{"n_layer": 12, "d_model": 320, "n_head": 2, "n_kv_head": 1, "head_dim": 64, "d_mlp": 576, "vocab_size": 12239, "activation": "swiglu", "norm": "rmsnorm", "norm_place": "pre", "norm_eps": 1e-06, "positions": "learned", "qk_norm": false, "attn_scale": 0.125, "bias": "none", "tie_embeddings": false, "parallel_block": true, "init": "normal", "init_std_qkv": 0.0356, "init_std_o": 0.0356, "init_std_up": 0.0356, "init_std_down": 0.0, "optimizer": "muon_variant", "lr": 0.0017, "lr_mult_o": 3.0, "beta1": 0.9, "lr_head": 0.00372, "grad_clip": 1.0, "warmup_steps": 200, "schedule": "wsd", "decay_fraction": 0.73, "decay_shape": "sqrt", "final_lr_fraction": 0.1, "batch_tokens": [16384, 32768, 49152], "seq_len": 256, "doc_mask": true, "train_tokens": 253700000, "steps": 8404, "dataset": "wikipedia_en"}
MLP neurons of a small language model. Each row is named by its layer, matrix (gate and up: input weights) and neuron, and shows model dimensions 160-319. Each number is 500 + 50 x the weight over its row's rms, rounded and kept within 0 to 999. Numbers have three digits each. A neuron's up and down rows have the sign that makes its largest values positive.
A block is one neuron, or neurons of one layer that tend to fire together. After each block is what it responds to, as a language model described it from the Wikipedia text at the highest values.

L4.gate538:416527498497549619549462521534522507524506557505406592510517554490553475388450448489438554490499535533550500524532560495529418559522587524520533441558539481636413493502621471561515506502504484512516504520467524515524482607424452482491450468550476587513498485450508504504538577476439483448499474484545445621452444574525502437548514498531494588477427455578470549460518510471522482568503379536538563498426496466486515571505686527508612482489508533508536484513486539517541519516540394
L4.up538:475417473447496527517560449582508537517498552555511422493471405519476579486497498548535440585508456480596492483605497533546528526494577372598500564458482523503500551517481550440471521489491599453511533503506501485585510515474514649527437462548456497498538473440471515510515414506440409461492508553429518485470572576503491562489464470497559592531579444419528494517486411594473531437578399435504467475424632451601483543473486429504557450481501456418577584503510513510486562447493580
Responds to: Verb-expecting positions

L9.gate65:514435474546455510464502427516446483442507493453462516587520579541456498451475341532533485457539529520539514432536566439533464555513531491576569472523475543464525527476533448500448574431547440471550613472486480560401535563522513491534420442484574428547518531476504386514475516504429479528559518482438522495510459635588414555454548472449506420549449599408504572455541517545503468521489528543461580528502449518421588603425408484428453524466571573444520521517448579564518466527510493
L9.up65:499485534425518537493596492509474430515475529405529382519571514532532490468495450562523492507520525465519466495452477481486524594497430455535595450509598543452435511437488552557469560529527530514503506478482495520424472475434521442480471466486524555482468434514529411540456491515514437519466576487466487448495446655395478496455562484578505495532511519559373542467555380486434428498526517526490425445513436456433462502506478575482477442583618490542404466518537473465514524535502377
L9.gate81:528462437455497480564562474498336482558526586546469499520506544476532511449522503536587510576497554508553481493482476442520486550517579507535459549445500573579469497533432571510517458584483630599588509450478455539548549475482502444553445513521434510444556420454533475522466494459492521489495478507455494501534529562517437506467543474492434494479534527501451465405481565458401464520537489590469485498507488531444469529585526483503475552510423613442508475443543519475499465482426442
L9.up81:563490539511494530483548512400532415467501481500529437532516462504482507465471505484548443421498474502425472548503497574524566469362549526512490580522354506518488490556558494532540505535499506450481459515463534576580495532547478523455437490581474497534509455469553486429519508440479588530509454528594527440577491513524533448540517449423429529441491488491479510494537537496540528483465467505487456479466426455583486433402545498535474481561599489514504480483499594482479530513568575
L9.gate185:480445523391492558487553519443508453495497546464497480542416492472465560460419468571556534490520528477588439572480459468518550592505488490600457432440529549557523460516477517417505509496443556506530466413468513481469504528416574476545509540597515581513552508437496488572499558510445576439471556556520504642587492525570517518590504532483485558532554370437501575524481451498476477521509446511589573555461411510529516560458510446488641489429489522563505412509443545450505529508469438
L9.up185:522409513535468503455557492440439508449516440529405586528513576464453457481418476411573402521546455448666506388450498503542490538489441502527482496469530538494426483505430568443545497491520443540534526530521432447504452518422561556500521518495452481531507588460454520520472541533428570433500581484396428541437459554549468511491558454588517452567603498431515447403508528457413585489475463462475548474500509517518522458517500476518436537506415538462533505532481466422452539489491487
L9.gate432:589528495428531519478525471382475512476472543463541482462569544559522468484450542551445537484410474478513466453488514525615451521478463543573574445543541541571520485492513515510489462490566565483577568434524475538505510517476443431501550553423467543518455478460488559523496414475539506527613510535506581535552613480590514389529548562493530565506377583564409568390542555471520531528542507468399541530480486371575513539529541453481544481491519530530559535483530550420501550391533441
L9.up432:620468483493454436569587320449450496392512553443470497459519515559513457457526510524482488481474509566564407433521508466521434482504552394554445399515520594471454527508455556543534540396505576489628470464485472576522525473409536395503502425429495482540572476414507485457481521557519511489535579542493518606516495485558446435511524481502433519474478486513478453549494442514506544506465432417611448538391445487509560528498524483512522494554561532522583474432485492492464402448486437
Responds to: Mid-number digit chunks

L9.gate24:429509552437501504516548491598510567469470583504451489443519512457542490554484526513466500426532541609452536396535456555481398461549443522467573524441534478414487506508469502446490468403523507479524445611457562478512530603483434577505486476524473521555545445538580423538453422449422463433452483544529513467640526463564499591483469425502512401418466579457554617403491400463501488580452483501474489484545556474503475536524570493440626422426483528493470558580455462511517470460437461
L9.up24:500437552560484542483487489537538565528514545499460462488452513516541598537579558474542518508444551523514449506507523531468449487482491480458474518469520586440504556482514528465459508478530491542413501564549495491548460419577386566497435521500426485505516489478494494575513529582526486535513510483477385463449547458435532573463460476416592438563568477454391552515422419522443531513535540574452444474473453499499499499430459448459484525507537447433452569557499441521503521551484445
L9.gate169:437482405567507429452428487625495532582490588476517469505461479476534540604535512538482434462565553563592491439588533559505418500534508561442446454535560535452490489528529450466532476524498475507471494501518546479523533502526422490514477466650486498521526571590503478483431534501498499546497501497590482482515505488477549513508536477372442577460536539485520463376466573487474495492548485481558441523492544443543486576508586551537433482517641468461452512389547457444521511539553482
L9.up169:573456541420424574571496483423499481500501544500501471520392501536410546470487480543416509492529491451403516501532482468502526510422484450552480531493484541553504373463533633464487517524435469552540574554565559535507554433531515535525539452547531501488560516522543580507533453466433423522535452534525329392492494492477562537450485574573508474477421416548476542412424442496451496545515484536491468442529572496533493412503534496487556517543602512513578450550418533551513440557550526
L9.gate356:556526513516440499531552435456517564491553619593398485465486501488472511539484537551591491542481512540512482458563667487496452563596442555558522567438495511556469554477517508469570485545620506555480484594530462551435525502385507526546520485535457433546565513460505577509503537472485456458480504445479511507545567430532422448377559481429509402484501543457605565435472475411434484454401540442438439507498396436535527413556474560453487513553517500430481530599516485522494424553432574
L9.up356:598574497412604524497493532519507550524563530507476632406463509503511475507567481513529457485463491460488506458597489512446511421527457511397454438444538538473520518559556450508481508484514501631454526455533524473508453534475441596527443460542568457505497454424421479389523499565486426588548481566490441481571566556505432532468497546393528471427493566517470561552448479475465491540526404507473442448565404498558456502490415514504510534507444573575458439413562494459428489510544512
L9.gate499:509513566454568547445531437599516583556478519557521596515521504597565506461492468434472479485541497473510451519563531512494516499500451431461561509482447581384500492482582528509574513479497449540508483537552555512489514524451386482536550459496554465561552529524483488468477536521458483507545482551534496446502483484501463623459424545530531481500509482348528613422575511576462510503444458481430482556480434440557615542533493509483607586542498424522497425449551529451450450574412418
L9.up499:517508491479493481481550453519496469518506516578452484593469595493564464577548597439437478450588459454441524573445529473500523532573509511490478391470554513457446594540589486452496521417548456519419542504515441458445517514418451424557493464541503501536453457486536541553497482583413455478531423550514510418437464453461505579461348527518567451541444537520476534370521529566450522526442415572526492486472437530531490489579500411490515498577578427537464456528475499490463508494486440
Responds to: Separators inside numbers

L4.gate59:541468556410523498424476571566538492512486563526418458496431579472459434442441510484511473563508539547503570642518634504440517502507590433448553549447519492543398512519565469400489549461492481506400514413460437514466522496441493544543444576504538523474622461628578486520469429576435522534504483558503535543620506505541484513542526386573490549481448530520452522458561459401495598540440525524512594444421490403476480466566515514521501438532497480516491512455496486514445503437517454
L4.up59:508483500524503526504444447553444544478559484564537480555502435436491569483491458508538487595541541475599525479472408640580537559434429532528505528451425507498593569502461450564511493507444577554574543475553467481458556449578486560567549520442518447474445451395468531505461570572534521397485449575487512533451527547550532642459593459526486505484528530467474565492527480559495487432537513518459527534449447462516536536457441498520423578431503478466367495555481475427473497463518519
Responds to: Wikipedia table cell values

L4.gate227:556454459374506580469410453485468481609486495561525451537548513521464463472465560514600544552414503462482527493483550458560529473428478431574522601421539525546527491459490610463552429438519512591490486442512550618602549562592489500513501474484368576518501558545486511525531479579425499490490564582520496589462505583591611509517493550416415533497503534496494518541525454564515435456483521480486514508493521571532518482535520446476478500600498521460478407504491568516498491445487427
L4.up227:438431483522414562503422392541480439474510425496519548558559572623476527587499412488474462550458484576406490534450509482466505446521551431541549544529495481565539497511565527525445472505464524542430456527461520492618519468503582419488555516430427466439468458438530425548426509530488529505556589431467561524441459511499471538475499517465445497515518552634479475507520509538505496520437600463493484504588514519531535502595475518492520550474507580479515505484479549551463476550492373
Responds to: Coordinating conjunction after first conjunct

L9.gate8:422504533427485532546494414521425501569560529464462579445528516438467541458568448470508497458559483494449486492544505547486501562520541529435584473578479570394424448526568509521492517480523427465533587523517492524513519508443592517475520451511586390459524605432536557559577438492511466601512554474439579497473500476446540468456480497483524476422507453490459462552480618517536550470498464507489527484497566513529452488476530479501576527448409434460534508472560491474478475540634444
L9.up8:463573440470517543501558489480484530488471471475440508436451539525517446499518473541462492468502511455506447483510472492482462508502404432488484506593531523523474486468473585623549319389438498406516488531455474526454450570521443493535512476534481465468439494489475528610551577538415395391542560530554428472446603480482467524503504498539563556451497530482521491515540452493518427464578612510529479585541571530454447637558565508456538526513441503523486404528533467412460516471480579
L9.gate94:413483435460589502494566505519515542531525434495511550438497450526535622370492500438452480483516485498561533506451539504421490468362502496485529510422524601479507529457482494548575494511423556633531472440377475504529493522541492541413446535402414492503458574398503532482558506471428547483390618517469471500472463563514524551490497497532552506551513472485501495448464516497528469403506498517448488575412439507429543571536490432553548520519478559507512592427483473555502388542420527
L9.up94:447419507612543450473427449443501510465548510485502478426497470473477453388523475517479477490513400430531594560508461454449501582554535538492553515520545621494393549498510428428448474580414490520524528417470455480519498460586443560416517432492467510442510524430388502501444556469436494462504518456511459443503464532552437426536582569498555478516597416584499526509439484441471534518489502453457437514444479563447561567483480493423611589517477508453492507474444476531525441480462502
L9.gate119:448477496504543484573596536377504433506405635557505508525488439547521534485557551509529501535524561543511474534531426531387492507473615469433523502533495420436506592547440429486378453486490573525453483499538492541530497497484488551540493464570453467510622517521443465493467534488493516485411513545511525439502437474584500606516475476478545534419466502501508596475441483548532536512542459503557432539447502476502603515470502470572399509564557583467412475542491420452497506498485463
L9.up119:502515477408522478607498500516469528471539443559487500386479543446476556634574558524506548536582609535508533571392448574492420594421457598528553510604439494549527524591503493529497522506503444463407445469483476518551422616439484533440456477498483373411500552441510490472431531513440578470542470523508492465518436530486490455454547473557425439505501523556578615601538545470479437419463455501516470521492477528575452514489485533446514499528456530492457482484506533488478520603518452
L9.gate343:468560406539449468540483571536512572546531483459446565484532479474556639471567532514457373562522567506597416560572556477475522525448574432509496594460454479531497465612549525377493518525474488588514540541462580591446512482587514585545477531474485524464423534422551564602560458469399496432445473488513466510489524409532478467572530476500519496499473419536524484569564463476512469532518460575502592530534472485535496515389517491556399534496454502401503521478482531557563432461562531
L9.up343:479594475517448556601490388479492399490533481403506491485450509525496531428547529568520557532456517451467566607572535509459474447534583546549509513462568478568519528497430435495492502435453564444417441602491477505516478482505538510515515574489542542439406501485477533500551545519442543529503529485537608353455583457519456489493459529522518498454524402421488516395540475440588475524541513496423450608486501467464551567512486478467477544508510490520564554493483537528561405483570506
Responds to: Infinitive "to" before verb

L4.gate390:639460489465461469520507514551507506497497544520419450502443553473439506507488495543469519420504487494510471443564472547496486506427530528519581568446443490582431430532486551498550457596513537487547491402503503446473594456550465610582485546522450573555476530439503561489441583513449502499465387547545519480500524582458457425556511504505478464528465422554478429468492439566547547480485436497484521404453500558562530539443529493488460436489564498582479481516497538521473446454580482
L4.up390:564471460450538436530603461556524478479446529492485500565506522545513589507498582492528421536495490429482447423532487528482507386437402524437504516522487543391527552560459538583448487470537454512495546423502499476418503532460483636613578577579545536479542621555573450493533419536444548510405494503478416515521530536515509495538520455469451524500474526453551458537461398488483620425492478488428429510458495480462493648458562520523458541502540457490429491483516432479504432475577460
Responds to: Numbers inside data tables

L3.gate25:458457581510500609522439405480545522485528523532457563552536458448597540509488451554616514464477456505534516507544512642431583435502512445448566561537458512480476495465565494456515502438555474535509528582443411524534407558456492482551528507543446541576469532449413561622516511476500517445538492499600529549481579484532449489545593437544423531515519582494608534505501520539502448477529528476510523562546539600567483390487527522514488504485561420460431515504489498506526576559524513
L3.up25:449491473479482496538482536459487444526530518487413507455557503527487452484451519521451524587465524468544572447525499489541505492562566483530597521419464470514406476523487525450624493469532539412509532612402413489511509509554513511498482568485471431574446456429494572512462410441392438492615507586510431451472528508561473511560480448402500490537486591409611540471501557495521487473529488548454544482459595468583475458502529494554456471501500527427554519570511605464512557550474516
L3.gate57:487382430635483441480518470457562508569527551535450441492419459415483507478522562590425517499507433554590487457498443472540592403568587553529484489515474501655512526577512529620497451457539495547502493389523499567447489471502559487569511481448480577458556481476419428448477453421415505495618562556547515434474628566551449520550478468444508538460561444499595495501476432511515466558473508459519497474542443498547409546537498492518517498439533485435547448525515507468554432589517494
L3.up57:453434422589496472533518469411557493523499518487432424489404479441449483530594590524468516505504464537579450474505475459475575396549536517517562471440468544552580601548514521487454438428490450536527538474530515563505474469514495504469560528500400494569493511508456441429396539460426466468596553488532528441494570544546423514533456453483483605482557455463573481504507396507475500525462516553458463452493461480494397545528501450532502492480550481483439452535512544435561536550562508
L3.gate76:434381454491487525533422454475517554408509546501425541472429464498456457513428592507534500470524488525491534559473422435488545482446543480531463475414411569459483517507540485510507454445456535515519528550588458525440502372494533527559514511475464543521471633538542545442472554471564584400475459556547438470567440535536470542488539484513506530463561513484580570474521530509469587530541496507448453410473494526437512461471524480476464439441531488487589524503460559503606557487529532
L3.up76:345549437480480474534484468454537479512429508498507457498545512537492409542495448480473497533456461473500440484453488525468456529458485485404486477553467505532427505523441625540495427511451531523509562613497467420373530520490409418520529447516497502508574457545450499503407603454533578474482466376523474484558580471441421509532482535515633499560508476594498462482482524588552445507509539561566449458517539463534495470428493519421497441417547567415490485570445547503533518527541514
L3.gate471:475365530430507427471445514474534484430472561450470510480525397542472593525444523448482495514525496553467556443468554540458525498554524522485446445500477465510423550508490524469571448490474463502445499485472519444473536495454504569459490485545543495472587540639572436592513399579494524427573630425473493486414554479537599488474446474526362441415489583518470465461486454579607511544441514555548447462512522414540496410492511534538512573501536545460518574493512510633442479548420470
L3.up471:457568479480499463502416588459424466554520566542539505511484536485519492397539388495388536639553457540468550579547535467446523537443530521444567555551480526605568591585462406528516486490469573430500554522478497552528509464421479464514510560564522572590578485472423519501491544477378437538452563553617474548421471607480431536501496508445559567604535521545489458591488457544440564494505479492481481491482521437492535551482551565481480490493547413564534524462514489550607603489442497
Responds to: Modal verbs before predicate

L9.gate263:448472506560497549514499619421458514465442498460475569497601504558416531568502533438588507553438485462438509572441423538575480508581435470539491477496495491537577450482514505524534543444384503448473626493498451541479460462585493512562471533384470360481430477422487538490431500520587532448379526508446537508436437452477551490482495499470491472552469558598546494471469552501476551517487508493487581506534474524505562506562538485509445480467499482566380435452503504513484463557422510
L9.up263:397497511572533520448543454350509586459531517501473550523533580522466529545463441443522493613449470514498502401422536561538539537510413474552540594528463505543546497481468512568550482507524480514537537493506460495521467468607530516642552518405507445497460497464462473486464445508466503449402511570420569523504492433452543490517475517494564490534494609548500418466399529506442522430484550473434536554485482424533559517466532580505446504506595489491458417483505555501458388487473484
L9.gate285:302504536505482425542529509529474539469449402484473486480495573495553473378404544406476462489584450538563500473503548513504529487387535493442414499545501429503471421494535486529526485471466472571499492447521397565484418472467585556505446437444516521377494463516476500521537545583539516394493512517374498556513469548444484530552500458477430429478513484458558501474485480490394462526499487474596507476391521481560581605498442453493507576434458530525420559491528528577491513495534451
L9.up285:405434445501455544531450509522442448503524439468507431570528550433504623540493486427538514540510556475487453413524565583507470513474589461501460584411484506447528453476591522502519484449534485442466515526586550555496517419406534466521485388528505480554521482461468541458422493470450495435414504479481505505560527574433584496542547542488480550537479582538546515571507487502562482510477497468422438420433442538552496493504523532425522451523462545395455480467545510464513447433602504
L9.gate378:459562518570486634483465484533462462501563480577584500518467458527445548522445454501446512502569531415473500485508476569415568515350407557492495537507439455582511504447544403578565484496513478503541549514529469418504585467525510453538396561475395575428518523468433515562483485532382428446457499496516519438480476452478588481597396549449483538449458469513470502436550514533505469412455610523496527516473519446462487424533537511471420526549502451463526539512493543407579522499388475
L9.up378:477542469424511479469513549554518475554565621475536525456533478613417461577505457464538530449572521450548487519558521501588458464556418477427490514552448528488467535424395467500542503542550531356453525438654542566577521555516546546543445627453444484444434480480552449511529410441509449494504438534478579422473532432462528467467580447545532550450534615503475466417567530557541513465491572540454498485469433513482442527525387443468460566505423455599577469527543533549538497448479466
L9.gate551:492378500472520575419465521439514514459493507461562547522486502508452516522462483377590505540482470505398560505431443511579463445565519436509441489427477450445504484426492445470479534522473626479584521614529495598586473474508521531483481481424513550453397472527570482575404516603459497463479494507398480493477471491493511484524518469466411469437581457471518451500493486522484491439479451555543563578473469412498610470513509516575472507549447564510482389469581497508515421412530467
L9.up551:490385526458436544568453424515400543492456469449546481500521482489504436475472497459491542472494535468450483478452509503520533543600424474538501505482455484486463482500457506497542528434506435498474509503500476514440482558473562466580511509518462427461463415492579488508465449506594597517451478500538529500445458475563590470453420519384587496519484510482511470416449480458468503430376535487548433546453490544459611386543564569464471501486486504583526492420431445529381433518492493
Responds to: Coordinating and/comma after conjunct

L3.gate71:478438374507517585400487467462443471560459482470491475560578428486448427464519469508596505492449494411523491569480468586538532463542491480522536491542557540450513646417474500469569439455489512477493565541578417497456509448481495454416513471444406548426439517541538540545504428477545583500541479463385481577416521547554557544449553459509521445517496564428509557472469475418557479477517494491461498517445499580455497482514513473456470481400513424436498507532496518526463558465475480
L3.up71:533512483433472514525489456546531504412521489405514546585542459449435456540436426497547519540489471452533585476537506459539513390541494478542456392483538593468480514411495534533465464484508498631466501484501509436491506525500508484459515478500545503503550572655517400526393443509533569432396585388451531564487530497508505487415522491531451540449530466439507523524415505449611547481508523550483501471490502454468534540550590504508431489455436527471554578522524495567485563491461586
L3.gate83:461446471455499532465498529532437467489492417475536527526513454535511458515523431436488492399565478556500507399439467481567471433500420514556486468485586527415618539447492541493433509523493483535580515493540559484500477473547456543534474608590515549518513576578574496504550496501492527431488507491493493553471569366474522535458516535447420467438522403557422407395544505493542535565468516519560515596517499503539440471506535568561571473521430532466505482398448547519457552482445545
L3.up83:471439500462505434452472507604448472456541506379501534579469507579477457450447404439503513515481496520431504604485521493538444459532464536510525491450512555480560563477533480598500569562408396559526571487493573511490488543508499525451495579544563555504532483581505527511454493500516501419431490495474475523489517482500492624430464562551480549492515462560564421427507561401576549453503502565598516524459597445547544492515504601535526453435397611549513473448452530495515537399413583
L3.gate221:460527491348480498493536486470478535544519480449476515540464542388519527441505490545531478554470458504548562579514496549497499584523600568568449426575514499624519626575473389476585470432523497552443446465408565517563487548530485448489520575571419434550479467446476503492402545451484485555532459477589493595531489523495397494419493461518476506475417459443520432544560616472531498508482499610454537447494455543497486596547542485464425488423501491500561532412500480441594539502533460
L3.up221:506500523479515577486478514471474487411544491544519555395545481578457543496442483452443509525553476514471480530436510506513526423527500567465489527492533459423612434423542535515388520560433577496470547488518507546553515451441548495443540512469527568562596489529586405552540455504485491443493617418550516390487412497437580474501502557645500525570447498479428517560436478436432477553418510490433501573521492443403515527628452486510453484590435453595406477550490456553528521562511514
L3.gate492:471474499509472478479440389445513413463573497360532513543495498477459404476448436443424518456513465435535498528459510537528488504519500449460445365503628559501565574481603456503552521509391508553486468464403494505544459578421445403497524535481413567465450417529471441594444514388525590460507504431408500518456440465532548518482518486539477570455465495484463598456520530447528478435460513495409489518447451448465578492584525515535573497477502456502491434493498565584463625508427392
L3.up492:543482507461502494473483553409479489462440511437511467482463524526532391448649488531590500572493476474631447529501597510582484442506436489477448492517409541494442514490563570499446491430429569523565499480516512494604457570592548499562540534520494549545553512420501446455473524484439544490413515520489460417471565454467523402446460627537522443510477455528499455459441496511575577539507503518404434503535523511468536537440409507408537474455470492544544496517501515582619667433580549
Responds to: Two-digit number tokens